{
  "n_kv_head": 2,
  "head_dim": 96,
  "norm_eps": 1e-05,
  "rope_base": 10000.0,
  "rope_fraction": 0.75,
  "attn_scale": 0.102,
  "lr_mult_qkv": 0.5,
  "batch_tokens": 32768,
  "seq_len": 1024,
  "dataset": "wikipedia_en"
}
MLP neurons of a small language model. Each row is named by its layer, matrix (gate and up: input weights; down: output weights) and neuron, and shows model dimensions 96-191. Each number is 128 + 32 x the weight over its row's rms, rounded and kept within 0 to 255. A neuron's up and down rows have the sign that makes its largest values positive.
Before each neuron's rows, "fires on" lists the tokens most often at its 100 highest values on Wikipedia text that the model never trained on. A number after a token or word is its count.

fires on: " H" 26, "H" 25, " High" 6, " h" 6, " tr" 6
L3.gate116 [146 144 138 132 124 128 107 159 115 132 140 118 121 165  68 167 178 186 157 102 105  98 110 180 137 157 140 196 160 131 149  93 130 129 149 145 116 166  73 100 130 205  97 148 141 150  89 146 117 110 153 138 102  73 161  85 125 111 110 109 166  53 168 152  78 114 113 107 150 151  94 159 114 168  96 106 113 128 117 140 179 118 140 151 110  53 156 181 163 122 146  42 117 113  98  85]
L3.up116 [180 107 123 159 172 126 148 192  74 122 102 104  85  61  53 168 136 159 137 100 111 114 124 148 112 123 146 175 156 141 111 118  59 115 104 193 152 112  80 128 106 186 129 127 100 140 146 125  71 125 150  97 143 118 224  93 117 122 156  95 116  85 143 142  94  80 151  88  74 166 120 111 145 173  87  70 133  85 130 126 150 151 128 125 168  70 154 169 167 115 126  91  95 109 124 103]
L3.down116 [189 115 141 100  78  94 136 150 141 151 147  89 180 144 132 172  99 126  90  81 146 117  81 170  97 167 176 109 141 143 128 160 141 121 125 102 141 163 145  71 161 136  77 134 118 133 143 158 148 140  93 200 230 124 101 175 176 133 108  49 195 175 158 146 124 143  82 112 177 114 158  80 112  98 159 128  81 100 183  59 136 127 135 121 165 120 124 130 125 114 107 125 152 135 122 130]

fires on: " Ab" 29, " ab" 27, " h" 19, "H" 9, "\n" 8
L3.gate4 [131 123 109  98 107 127 155 156 108  70 116  86 135 105 130 128 133 109  72  68 142 139 143 124 168 150 104 138 174 135 161  98 160 210 152 124  66 102 135 109 150 126  78 176 135 151 151  78  81  95 126 204 156  78 134 118 103 117 103 137 101  52 152 138  91 157 126  95 122  94 119 133 130 136  84 135 104 126 145 169 127  89 136 143 126 123 113 196 103  77  72 205  99  96 112 120]
L3.up4 [143 144 144 109 129 132 135 140 104 107 130 118 110  79  92 164 121 177 137 127 145 101 112  91 128 109  68 132  60 105 126 119  97 170 147 156  91 128  90 136 185 150  66 123 108 117 150 136  94 106  96 157 201 123 204 139 106 109  94 105 145  23 133  82 127 125 112  50  74 118 108 169  89  85  72  83 164 189  93 104 138 135 118 100 162 115 121 168 143  82  64 190 132  56  85 133]
L3.down4 [162 105 114  89 158  82  67 152 118 129 111 154 140 141 174 145 139 142 178  75 180 119 135 109 100 128  95 148 115 124  85 161  90 163 193 112  68 154 135  47 116 168 113 122 126  83 116 108  97 105  69 167 106 153 193 164 137  94 160  69 151 115 135  73 139 128  99 106 137  94  84 155  90 143 143 141 140 128  80  91 126 163 149  93 115 146 136 160 159  66  84 104 122 113 159 140]

fires on: ")" 44, " 18" 8, "ia" 7, "," 6, ")," 5
L3.gate370 [169  60 154 150  74 167 145 175 160 100 166  98 139 104 101 129 139  95 183 156 132  67 128  80 120  71 133 181 157  96 160 122 114 156 162 138  76 165  82 179 126 124 116  68 152 130 136 148 137 126 142  99 196 171 154 112 107 145 171 147 117 153 137  80 158 126 113  89 104 161 154 143 130 158 172 109 115 163 119 134 115 169  85 160 156 150 178 105  91 149 140 106 161 162 126 105]
L3.up370 [120  54 115  72 117 193 189 100 136 142 122  98  89 166 127 120 116 116 155 127  92 161 125 106  92 139  46  76 117 106 110 133 152  96 119 157  94 111  92 126 139 123 173 133 141 110 163  82  72 157 121 121 172 108  94 156 210 182 187  82  84 175 150 125 168 156 132 165 115 142 142 105 104  60 135 156 151  88 113 119 129 157  87 129 151 161 178 155 154 160 215 153 121 133 145 212]
L3.down370 [112 169  88  80 147 121  67 119  76 147 126  77 111 154 132 127 129 107 161 106  96 140 108 155 117 196  44 146 150 154  81 155 113  71 147  94 168 125 121 148 138 102 135 122 137 108 165 188 131 120  95 133  97  91 139 142 146 132 136  75 159  87 116 115 144 153 107 122 169 113 131 140  79  91  71  81 130 100 145 192 136 134  80 116 146 105 136 117 131 125 117 129 104  46 140  83]

fires on: " c" 26, "b" 19, " b" 19, "und" 9, " C" 6, "ob" 4
L7.gate360 [115 131 103 115 157 156  82  97 123  95  94 119 153 145 103 137 143 191 143 138 198 116 101 127 113 160  94 123 163 162 123 123 132  83  82 194  77 124 106 121 119 166 130 135 197 167 110  93 100 192  60 135 153 102 139 165  88 113 151  51 109 162  96 139 168 125 145 165 153 101  78 141 192 135  63  95 150 209  80 174  96 101 117 155  83 140  84 175 132 102 169  51  92 106 119 137]
L7.up360 [126 142 112  75 178 177 122 113  64 163  99 194 149  81 143 183 182 100 140 126 143 154 105 152  93 117  77 117 140 135 143 128 142 120 160 152 130 149 143 113  64 138 164 158  97 115 101 169 123 150 134 167 116 145  97 141  70 182 137 150 137 162 122  93 136 111 114 163 124 152 152 171 130 102  54  93 174 125 118 177 149 129  93 125 109 112 135 147 107  97 164 125 134  95  90 106]
L7.down360 [186 146 156 108 135 152 128 104  73  88 125  79 145 123 155 149 178  85 150 109 182 159 105  89 142  82 149 119 155 130 149 145 143 185 153 117 139 173  88 100 132 211 137 128  71 115 108  95 100 175 141 194 175  88 174 130  82 133 149  89 150 118 152 142 136 172 164 139  77 133 156 191 169 145 149 134 134 167 138 153 120 108 131 183 171 107 171 119 142 161 131 116 104 151 164  28]

fires on: " res" 42, " Res" 18, "res" 11, " occ" 11, " tem" 7, " trans" 5
L2.gate146 [117  88 139 108 127 143 100 171  77  41 105  94  77 121 108 194 117 116 177 133 121  67  94 128 147 130 155 154 110 202 137  97 191  57  83 159 179 112 145 100 197 139 101 134  86  90 111 139  67 127 151  92 129 108 140 121 152  63 117 148  71 110 171 143  83 111 109  60 141 141  83  92 137  94 124 136 142 139  83 154 123 201 172 175 151 163 185 118 101 102 123 190 139  96 170  84]
L2.up146 [136 115 126 182 144  69  70 136 142  82 153 110 133 152  93 110 122 127 146 103 133  72 131 113 148 149 118 153  88 197 104 147 135  82 191 169 172  84 157 101 153 140 150 116  63  90 121 103 211 110 104 113 171 107 155 117  57 140 113 137 170 154 142 155  65  87 132 135 147 126 155 108  68  63 114 179 116 118  90 203 147 149 138 132 150  85 142 128  98  96  88 119 135 132 145 140]
L2.down146 [137 105  93 114  77 151 107 128  68  98 145 167 121 124  63 155  80 145 178 125 125 125 166 181 170 149 174 126   0 200 103 163 130  60  92 180 171  86 130 105 186  90 120 139 129 110 116 129 106 148 140  75 175  98 120  98 128 123 118 101 124  90 128 126  98 155  88 142 126  92 121  85 130 121 108 190 101 172  87 125 142 151 188 145 165 108 157 166  76 144 126 121 122 164 184 109]

fires on: "," 25, "'" 9, "3" 5, " 1" 5, "1" 5, "2" 4
L7.gate348 [142  78 135 148 195 114 135 185 100 126 154 111 121  92 145  73 111 171 171 120  89 144 182 136 198 113 195 139 115  96 136 135  96  77 153 165 164  91 119 119  91 121 117 143  79  91 118 149 155 161 152  88 160 126 125 132 102 130 182 172 107 141 107  80 112 141  86 128 134 132 135 133 141 179 158 107 156 128 161 167 144  82 167 174 185 113  95 107 158 141 124 125 157 130 159  90]
L7.up348 [110 140 101 112 113 117 151 123  53 118 129 129 108  51  76 146 138 158 127  86  78  77  80 145  68 180 132 114 178 168 142  83 189 147 167 143 161 136 107  67  93 123 103 147 109 101 135 155 158 163  90 171 134 125 133 132  91 114 136 213 128 133 113 163 113 105 125 107 146  67  96 145 121 129 142 105 139 183 166 142 178 120 114 133 131  75 108 151 112 120  82 144 165 125 107 154]
L7.down348 [198 131  85 115 141 165 180 131 138  95 150 129 164 135 245  31 130  83 190 121 126 148 124 119 159 148 172 109 125 119 115 156 198  91 128  92 139 129 158  99 136  60 111 175 136  51  91 168 138  82 144 129 112 120 142 126 113 155  88  69 166 131  85 110  94 127  98 141 107 112 120 117 178 139  88 109 109  86 106 133 187 148 182 128 111 158 143  82 102 130 159 167  82 151 119 173]

fires on: "ph" 57, " there" 17, " start" 10, " rep" 7, " const" 4
L2.gate110 [160 113 108 150 125  82 136 143 114  68 136 169  44  90  92 149 136 130 167 168 160 154  94 161 132 102 140 166 125 137 124 138 153 141 134 114 106 152 139  55 111 103 149 101 150 137 108 129 132 131  93 153 103  94 163  89 153 117  53 159 116 162 119 136 162 127 134  74 218 118 166 131 152 163 136 138 154 158 184 171 117 151 179  79 165 140 129 144 111 170 105 119 133 136 104 138]
L2.up110 [146 141 126 146  93 106 154 150 109  73 114 177  30 161 109 126 100  77 159 199 115 100 127 142 106 161 147 148 129 147  93 147 101 162 144  89 130 103  98 114 163 185  69 105 139 125 103 125 127 178  98 134 144 182 125 160 108 175 191 192 134 152 124 141 159 134  95 133 133 102 137 118 156 178 118 158 193 139 152  59 153  92 176  78 170 104 102 123  67 185 123 167 117 137  90 164]
L2.down110 [ 79 193  97  98  98  93  98 160 152 115 115 150  61 132 166 137 103 118  90 177 109 100  82 106 155 119 122  94 107 113 130  93 137 138 125 114 205  97 122 118 152 123 116 144 107 131 173  91 143 149 121  98  81  57 150 131 118 143  90 102 149 154  99 105 120 136 140 100 122 149 116 114 151  45  73 126 103  32 177 108  79 171 116 126  81 122 130 106 134 157 164 166 127 121 155  85]

fires on: "is" 19, "us" 9, "as" 7, "s" 5, "th" 5, "os" 5
L7.gate66 [107 148 101 104 110 161 142 150 130 129  73 131  60 103 115 129 135 160 184 132 108  78 104 132 119 131 182  97 144 122 199 110 132  42 163 131 155  79 132 107 151 147 129  86  67  71  50 118 129 140  77 143  96 110 118 127 123  90  91  94 183  61 121 146 132  86 152 179 128 110 113 155 123 140 134 107 187 106 165  87 120 200 123 167 151 111 134  93 122  55 123 168 121 119  90 133]
L7.up66 [192  89 104 140 103 152 104  95 134 162 128 104  92  47  82  91  82 130  96 121 108 144 198 156 118 110  90 122  96  99  93  62 170 121 122 131 148 160 136 171 115 128 131 130 159 139 124 162 124 144 122 144 173 183 185 167 125 139 112 172 100 104 107 151 152 165 136 129 144 131 118 186  87 112  99 167 108 197 120 108 110 130  90  91 188 117 137 158 154 140 141 157  79  78  94 138]
L7.down66 [173 106 121 159 107 111 120 143 142 122 201  50 131 104  31 113 165 123 102 138 121 138  92 125 156 145 114 110 132 127 106  98 137 113 163 105  91 140 152 154 147 117 114 112 148 141  79 162 117 152 146 172 119 179 198 130  84 137 132 102 116 141  89 125 118 157 197 154 158 103 168 138 142 127 138 173 117 150 112 133 155 145  81 163 183 140 114 187 105 124 132 132  75  58  75 125]

fires on: " e" 17, " of" 13, " se" 7, " hig" 6, " civil" 6, " had" 5
L3.gate256 [115 145  86 160  33 131 141 102 136 159 138 114 125 112 152 159 193 125 113 152 127 139 103 128 102 127 117  69 110 109  95 109 133 163 123  98 151 138 119 106 120 151 165 153 133  79  44  94 131 114 108 147 148 159 123 115 177 178  43  91 110 107 133 151 207 120 148 151  84 135 136 145 133 175  52 130 167 124 207 134 152 133  69  93 163 120 172 103 154 112  82  67 121 140 158 124]
L3.up256 [108 121 115 137 134 121 104 129 115 112 138  84 159 128 124 167 100 141 117 116 145  88  94  51 135 134  99  84 114 132 127 193 136 124 121  73 132 132 138 156 154 121 107 142 170 136 161  70  92 103  77 121 103 168 191 152  90 144 152 129 127 110 168 106 159  99 126 198 158 127 162 122 129 166 201 102  89 137  81 114 104 119 176 161  95 161 143  76 123 180 127 165  99  96 124 119]
L3.down256 [117 197 134 165 120 148  84 144 153 157 111  99 153 115  89 179 123 109 150 174 122 203 126 103 141 144 121 128 139 182 175  94  82 146 101 133 147 162  93 165 122 136  91 128 109 175 163 150 140 169  58 141 201 160 145  95  94 136  97  31 122 107 136 161 180 142 140 120 127 111  92 114  74 132 144  82 199 107 182 145 132 138 101 108 118 112 173 131 122  92 167 188 140 126 156 184]

fires on: " Air" 28, " red" 15, " Red" 10, " gold" 5
L3.gate172 [ 99  98 152 134 195 103 107 109  74 147  82 108 133 123  89 113 114 128 113  97 146 200 116 169 101  92 139 128 135 127 120  48  80  68 139 127 185 105 124 120  97 133 114 142 183 156 132  32 100 129 100 161 135  89  99 119 104 137 160 123 125 153 119 109 156  77  99 160 122 109 186 109 130 144 139  79 190 134 149 155  69 135 107 102  78 120  66 132 133 118 120 189  99 108 135 133]
L3.up172 [103  55 173 110 204 109 109 105  54 135 113  92 177  77 135 118 131 107 134 146 152 134 103 153 136  94 152 173 155 118  91  69  94  87  91 181 157 121 164 124  67 164  98 140 156 144 127  25  60 162 122 115 170  62 106 113 117 126 154 113 133 149 103  96 128 106  77 130 115 112 132 127 169 124 106 135 178 161 139 144  90 133 103  99  94 157  78  83 142 131 153 127  94 124 142  88]
L3.down172 [166  72 151 149 165 127 132 150 132  98 107 100 132 146 116 117 132 123  80 120 114 123 100 162 131 116 179 146 175 112 134  77  88 156  94 180 102 116 157 112 116 133  77 111 140 128  99 105 107  69 123 199 156 133 148 102 113  81 146  75 175 158 127 118 108  80 101 117  90 199 147 147  93 150 175 112 131 120  96  95 159 148 132 110  87 105 102 161 120 109  99 155 139 145 161 124]

fires on: "r" 19, "c" 19, "om" 7, "es" 5, "eth" 4, "g" 4
L7.gate219 [158  86 118 151 157 140 151 138 149 104 120  86 128 114 156 100  93 133  92  64 130 104 162  82 119 156  72 161  98 138 128  71  95 147  80 164 129 156 186 102 100 120 135 126 164 156  98  97 106  99 113 171 170  63 168  80  87 165 154 133 112 133 113 146 130 126  75 127  99 103 193 146 138  96 161 122 171 110 158 118 110 138 119 160 131 175  77 151 151  51  93 114  79  86 122 144]
L7.up219 [119 173 101 107 168  87 101 113  91 189 105  98 179 171 116 167 124 132  86 115 130 105 114 129 141 182 165 107 146 140  88  89 144 101 155 132 106 125 145  68  76  50 213 139 132 108  82 121  94  90 100 155 179 113 119 149  89 112 139 120 134 121  93 149 123 113 109  99 103  86 105  76 128 122 135 148 124 117 151 139 107 171 140 180 153 186  72 168 113 107 135  79 101  42  96 100]
L7.down219 [150 149 151 123 137  66 120 103 136 111 143 154 153 102  48  98 116 114 129 142 107  74 113  95 135 114 153 141  55 105 167 118 175 118 124 120 123  80 126 144 145 145 145 146 119 189 117  97 165 149 143 146 151 122 104 138 154 113 194 137 147  98 102 101 148 155 100 126 119 185 125 148 135  64  16 168 166  63 152 169  97 166 142 149 110 152 123 162 174 121 111 128 125 189 124 106]

fires on: "." 22, " September" 11, " or" 6, "N" 5, "4" 5, "1" 4
L3.gate440 [122 146  99 142  49 116 130 169 107 156 162 105 119 167 131 116 109 163 128 145 119 162  95  80 179 109 115 129  94 130 109 175 195 175 137 104 108 154  83  47 126 172 183 149 135  91 170 128  91 132 120 106 168 131 119  89 191 149 168 126  96  88 150 129 130 133 107 142 102 132 130 118 155 154 116 157 121 143 136 130 134 134 134  58 171 114 166 174 165 170 151 150  85 122  98 124]
L3.up440 [ 71 159 153  97  80 115 130 171 127 143  80 106 125 120  87 129 120 136 113 137 136 128 137 177 148 121 122 120 141 127 132 142 108 164 165 153 178 153 129  63 124 140  76  98 112  76 140 106 125 129 144  99 129 127 116 123 107 125 103  53 116 156 173 193 124 117 131  78 193 121 117 154 108 144 175  93  83 143 163 133 127 111 116 191 106 151  90 116 100 134  71  84  54 160  83 119]
L3.down440 [143 137  84 199 154 150 147 150 121 159 139 194  84 177  68 135 137  95  81 129 133 165 125 151 100 100 197  58 135 111 170 158 152 156 159  83 106  94  38 183 103 143 195 144 130 128  89 102 164 107  93 159  81 140 112  92  79 124 137 118 159 156 125 124 144 159 149 159 166 130 147 110 130 133  48  89 129 124 189 118 119 175  94  98 128 124 116 122 126 127 104 157 158  95 129 128]

fires on: " to" 33, " b" 27, " may" 10, " se" 10, " of" 6, " were" 5
L2.gate107 [ 54 114 159 173 160 144  78 103 141  79 167 122 149  88 126 193 126 127  63 132  86 161 125 151 138 145 105 122  98 106  91 127  87 119 139 116 199 114  85 193  90 106 122  91  98  59 117  75 147 157 109 137 122 121 148 103 157 149 120  95 161 102 156 109 155 138 139  68  71  47 113 100 140 101 107  80 113  91 153 127 152 157 123  95  85  95 140  97 116 122 152 177 135 142 133 134]
L2.up107 [ 99 137 168 105 114 122 121 193 116 180 100  91 123  89  96 147 137 129  90 125 113 124 135  84  98 159 139 131 164 138 169 133 134 144 175 117 161 127 108 127 118  88  76 101 138 120  99  70  88 103 127 121 125 205 120 141  98 112 157 100  85 100 106 144  62 109  88 153 144  89 170 105 129  74 154 126 152 148  53 122 171 111 210 146 112 100  77 126 152  83 196 167 158 131  74  95]
L2.down107 [142 100 106 163 146  99  97  71 159 100 159 152  82 137 125  64 123 176 108  84 174 117 143 125 112 120 115 102 100 142 107 120  84 135  90 110 159 144  98 124 118 206 150 105 125  67 139 138  97 116 157 174 161 134 187  98 105 140 143 134 151 152 106 104 116 140 144 109 168 124 137 125 135 162 114  85 179  43 103 126  85 111  95 107 164 134 134 143 105 122  87 152 173  98 161  81]

fires on: "c" 22, " following" 9, " out" 7, " also" 7, " dec" 6, "es" 5
L3.gate260 [103 142  96  86 139  88 102 106 112 182 144 137 137 162 136 117 129 175 139 112 151 154 103  92  80  79  64 158  88 152 123 115 190 113 101 156 136 106  99  97  96  64 139 128 109 152 114 114  96 136 155 173 141  78 125 179 150 142  65  73  17 127 137 109 100  62 121 106 139 121  99 148 127  60 195 116  57 103 120  97 120  58  97 110 118 155 158 156 146 118 119  92 147 101 100 171]
L3.up260 [126 156 125  75 171 138 113 116 116 157 150  92  94 137 147 165 207  79 154 135 119  54 124 181  74 150 136 117 175 145 129  76 141  68  69 135  72 152 121  90 137 132  87 126 103 176 159 132 110 158 131 187 132  95 142 146 148 168 141 171 122  91 150 118 181  91 107  98 144  89  78 105 183 110 110 171 194 206 187 139 108  56 185 159 120 174 120 111 155 137 150  76 118 100 115  98]
L3.down260 [185 123 185 146 113 133 175 129 100  61 122 176 121 126  95 113 133 116 137 111 115 171 101 172 133 133 157 178 140 128 105 117 123 200 175 100 154 172 135 158 160 114 106 117 121 129  94 101 139  92 133 133 102  91 129 159 135 143 125 118 112 154  77 117  96 167 137 127 137 163 111 177 116 140  79 112 173 140 143 164 167 156  91 125 124 121 126 108 134  97 188 119 179 146 146 141]

fires on: " of" 21, " within" 16, " for" 9, " %" 9, "id" 6, " rul" 5
L3.gate327 [121 143 119 128 145  67  98 119 149 217  96 180 119 106 119  60 135 154 162  59 115 123 109 140 163  82 147 121 152 120 127  83 124 138 160 124 133 180 116 147 152 177 119 132  77 131  95  88 135 165 135 147 118  97 113  93  97 149  95 152 131 128 126  85 160  32 171  78 190 103 151 152  78 143 118 120 117 172 159  74 101  61 131 151 127 113 109 130 143 173 135 135  57 133 162 126]
L3.up327 [102 184 146 133 182 104 139 118 166 124 114 165 119 124 117  77 140 126 160 163 146 170 124 154 166 139 122  90 130 123 132 120 176 135 202 134 116 189 120  92  89 168 133 165 112 113  91  69 150 182  78 144 130 132  83 153 121 123  73 160 150 143 158 105 128 113 133  61 222 147 163 160 123 123 107 122  91 113 179  75 148  68 193 146 153 176 111  80  72 151 101 137  69 186 104 117]
L3.down327 [147 106  80 154 148 130  61 159 150 102 149 125 102 130 159 136 115 118 116 135 144 153 110 190  90 113 133  87 112  77 104 144 113 123 122 119 123 134 126 146  97 149 120 106 137 207 134 100 140  89 116 138 149 134 130 185 218 166 138 181 168 109 113  88  84 126 128  85 190 132 112 120 175 125 137 154 121 105 197 114 169 128 136 159 141 164 136 116 150 179 136 159 109 123 159 144]

fires on: " their" 24, "'s" 14, "ip" 9, " its" 7, "er" 6, "." 6
L7.gate138 [143 114 129 157 153 170 120 139  60 163 134 100 110 156 107 125 115 153 109 131  79 121 147 137 123 190 136 122 188 152 110 194 114 132 131 153 186 115 111 203 186 109 184 139  98 111 113 141 151 136 181  94  75 195 147 136  74 112 155 137 112 125 122 203 153 110 170 137  94 138  97  93 163 141 135 115 152 112 117 122 197 142 180 125 157 105 149 107 144 138 171  97 186 107 148  92]
L7.up138 [ 89 114 205 181 122 137 110 118 152 130 144  44 133 180 107 101  99  96 134  81 108 120 151 147 106 154  91 111  86 111 109 122 130 155 141 103 138 182 126  83  91 122 108  82 155 104 111 113 107 154  56 130 192 204 148 165  69  99 160 141 112 122 113 178  69 134 138 153 122 157  92 107 104 148 149 105 130 158 105 149 145 132 133 123 150 125  77 144 124 149  52 121 122 138 158  76]
L7.down138 [124 102 156 122 129 109 183  58 125 109 147 178 137  76  79 131  73 107 140  33  91  95 112 132 102  88  77 105 140 137 146 125  93  86 103 162 128 155 130  99  91 105 129  90 128 172 139 113  86  88 162 132 121 156 155 153 139 118  74  99 127 116 140 160 117 208 121  91 129  68 124 101 210 130 124  92 157 134  77 129 116 139 119  32 158  72 104 110 114 129  96  78  97 103 113 143]

fires on: " to" 34, " of" 13, "N" 6, " for" 5, " at" 4
L7.gate257 [132 149 141 135  98 166 102 110 147 139  74 151 109 139  92 102 122 150 161 169 161 120 121 117 161  70 140 105 140  94 102  89 148 188 128 110 179  84  71 122 155 129 141 177 142 182 102  68 137 133 124 175 161  73 122 145 189  97 135 153 125 121  92 108 157 120 178 119  86  98 111 136 131  90 159 145 140 139 128  90  97 161 146 130  84 127 109 122 172 106 143 101 125 116 140 125]
L7.up257 [127 147  94  63 161  55  85 118 117 139  94 156 172 155 128 122 133 139 140 167 112  73 130 106 191  88 142  66  86 168 123  92 113  74 154 120 156 139 111 121 148 111  88 118 108 150 123  67 133 183 131 215 177 171 150 105 165 139 148 180 141  46 138 100  87 177 162  78 107  87 143 142  75 158 191 106 105 113 131 145 119 115 156 119 126 118 134  94 138 125 142 160  90 101 153 163]
L7.down257 [127 120 166 146 108 115 163 132 151 126  41 173 155 136 135  97  90 147 133  98 150  70 217 124 137 128 108 157  96 120 131 126 113 131  86 110 119 143 149 118  85 111 100 191 132 125 123 145 184 146  71  86 141 176 128 123 138  82 172 153 156 104 151 106  88  49 117 111 105 135 144 148 153 107  85 133 136 111 147 117  99  88 105 155 113 134 119 121 111 131 172 198  62 102 190 175]

fires on: " and" 48, " to" 9, "," 4
L7.gate292 [164 117  97  71 102 179  97 154 101 138 118  88 170  90 154  89 115 122 134 169 134 106 133  55 175 141 127 110 130   6 130 159 179 115 130 132 130 100  71 129 195 101 134 183 105 111 129 136  87 130 136 138 122 151 107 107 136 151  89 184 131 153 186 124 142 178 154 125 151  98 161 134 144 130 123  95 117 136 116 164 137 180 130 142 155 112  95 130 132 113 124  83  80 130 145 138]
L7.up292 [119  49 142 110 117 127 176 129  87 138 111 160  90  60 104 122 152 104 119 130 153 137  83 178 111 148  95 167 106 146 127 134 176 121 135 130 125 103 156 126 117 103 113 171 128  88  86 162 101 166 127 104 203 167 110 128 131 219  78 132 108  75 137 142 153 162 116 151 152  73 115 140  78  39  75 175 142 140 158  86 118 137 132  96 141 131 157 129 146 148 135 107 154 109  67 144]
L7.down292 [181  96 121 146 141  29 124 107 127 120  97 114 121 129 117 123 142 124 113 135  81 162  98 146 105  76 172 131 148 154 104 155 140 127 160 170 145 176 125 153 139 172 185 129 195 127  77 133 122 108  80 140 108 172 116 142 136 143 115  43 119 112  42  97 130 136 105  97 151 128  81  96 134  95 123 130  70  60 161  92 117 102 133 113 120 125 162 149 147 147 154 113 136 138 147 117]

fires on: "D" 31, "E" 19, "V" 11, "I" 11, "A" 6, " USA" 4
L3.gate423 [100 119 189 153  78  55  64 160  82  96 152 115  88 156 168 109 102 148  91 120 117 185 145 111 130 167  71 102 112 114 117 159 113 196 129 126 192 151 201 102 107 100 118 215 158 142 107 164 156 123  96 159 137 155 123 163 140 149  92 140  87  97 198  83 137 116  98  97 127 111 149 159 169 137 115 155 126 127 129 102 100  93  98  72 133 115 136 130 135  94  94 115 161 106 116 156]
L3.up423 [123 114 123  76 172 133 144  99 112 162 127 136  92 166 145 142  97 181 123 153 101 106 120  76 148 145  41 131  95  74 141 118 122 199  82 164 137 141 152 166 103  94 139 166 135 171  87 137 159 154 164 150 153 116  75 158  87 161 114 114  88  71 123  84 129 171 187  88 115 176 101 157 116 136 137  87  85 168 208  96 115 136 118 131 151  67 115 124 163  96 158 110 117 152 178 166]
L3.down423 [126  98 149 142 125 151  78 112 102 129 115 124 122  92 104 142  96 137  94 123  98 102 150 151 134 113 159  96 147 186 118 174 100 146 135 117 107 131 144  83  66 106 122 116 124 169 144 126 133 139 136 102 153 201 106 151 180 142 149 143 158 103 137 146 110 139 114  79 111 116 167 122 106  89  33 161 142 135 136  98 181 194  96 194 164 140 113 123 165 115 113 104 165 126 165  86]

fires on: "her" 26, " red" 15, " Black" 15, " Red" 10, "igh" 6, "eb" 4
L2.gate78 [132 105 132 146 165 105 107 147  80  94 107 119 112 137 106  81 151 173 118 139 107 184 146 107  97 129 130 129 144 186 101 108  95 116 153 126 124  63  89  99  81 166  82 170 155  88 171 157 169 117 152 130 142  98 183  56 100 129 144 140 136 162 160 119 131 126 100 129 134 139 155 140  96 168  88 108 167 115  77  78 144 162  90 108 140 172 114 102  95 145 184 107 122 143 145 150]
L2.up78 [152 124 177 131 131 131  84 145  84 125 106 141 117  87 137  99 105 185 129 109  83 171 123 180 122 129 127 169 101 184  97 146  73 139 120 138 135 106  77 113 106 150  96  96  78 146 170 145 141  97 158 162 130 133 226  90  96 102 166 158 142 153 142  78 158 118 107 139 134 172  82 121 111 154  73 111 191 145  58  76 120 165 114 141 115 113 125 168  92 106 173  78 123 108 135 127]
L2.down78 [146 104  92 133 103 134  88 111 130 107 119 108 184 130 157 161 168 163  83  90 136 147 134 127  94 122 117  79  69 165 130 133 110 150 107 113  79 134 116 102 178 203 156 121 141 201 146 139  87 134 141 124 129 133 153 163 141 143 120 146 167 172 141  97  74 152 159  78 175 143 149 137 151 146 122 119 191 116 140  88 101 151 113 176  86 118 125 121 125  51 166 105 107 170 116 101]

fires on: " c" 18, " b" 10, " f" 9, " w" 8, "ress" 8, " C" 6
L7.gate102 [129 166 157 134 197  78 144 108 112  83  99  90 152  88 132 161 112 109 141 136  93 120 115 114 103 142 109 156 207 140 140 127 135 116 140 178 109  94 111 150 147 127 169 100 173 126  98 129 111 119 190 114  94 136 114 150 207 144 119  87  88 141 118 148 120 121 182 136 151  88 132  90 133  67 128  79 170 139  90  88 135  99 123 133 128 109  74 102 148 222 136 180 155 172 129  67]
L7.up102 [ 99 113  98 142 150 110 146 112 121 170  83  91 163 104 110 146 180  77 164 108 163 183 102 122 127 139 133  97 138 156  96 146 151 120  89  99 102 109  68  66 166 143 150 168 156 134 144 122 151 190 179 126 100 140 110 178 154 176 114 106  65 174 146 120 171 119 112  80 116 125 131 111 160  80 123 110 161 100  74 173 122 160  84  91 108 144 107 154 116 125 166 101 106 149 105  83]
L7.down102 [140 154 157 103 173 117  76 128  77 172 139 135 118  72 210 148 167 111 116 109 137  77 144 132 115 146 193  63 127  74 163  73 175 129 122 157 135 164 144 149 123 159  99 144 160 140  91 133 159 116 117 156 145 127 145 182 134 152  86 102 167 130 134  80  86 149 152 122 104 167  65 158 127 153 147 127 111 120 125  70 132  71 125  80 159 154  96 176 101 125 104 137 177 149 150 125]

fires on: " sc" 33, " Pat" 8, "ush" 8, " Sat" 6, " Yes" 6, " Win" 5
L3.gate183 [102 108 142 118 170 150 116 138 109 159  95 118 121 121 126 146  58 147 116 194 101 191  93 105 115  96 164 112  81 171 123 106 145  65 145 148 157  59 165 137  91 125 163 193 141 110 137 130  84 139 155  95 139 101 137 158 132 182 151 117  96 152 106 142 127 112 131  97 117  82 228 147 160 176 173  63 163 144 130 122  95 165 134  95 156 172 168 113 116 138 139  92 137 123 142 105]
L3.up183 [ 89 103 122 159 173 104 187 103 163 135  97 170  83 183 179 126 148 109  80 143 107 131 162 100 151 109 155 110 134 169 144 164  93 123 130 161 152 104  79  74 121  90  95 120 134 145 171 113  82 108 121 161 107 109  84 167 155 113 122 165  85 140 159 148 146 113 116 149 117 133 200 166 119 101 115 166 135  99 178  73 118 137 155  94 147 188 117 118 105 119 145  66 159  71 110 144]
L3.down183 [161 140  74 117  86 176 146 132 102 118 191 124 135 164  77  96 106  93 105 111  56 145 133  59 129 182 182  77 186 166 158 114 154 127 123 108 160 130  86 108  78 162  90 126  75 120 114 233 119 130 112 179 118 117 113 171 168 112 187 115 185 103  78 106 127  93 144 123 148 164 111 124 138  50 113 146 151 102 146 101 164 159 131 100 149 178 130 138 131 103 139 106 146  93  89 167]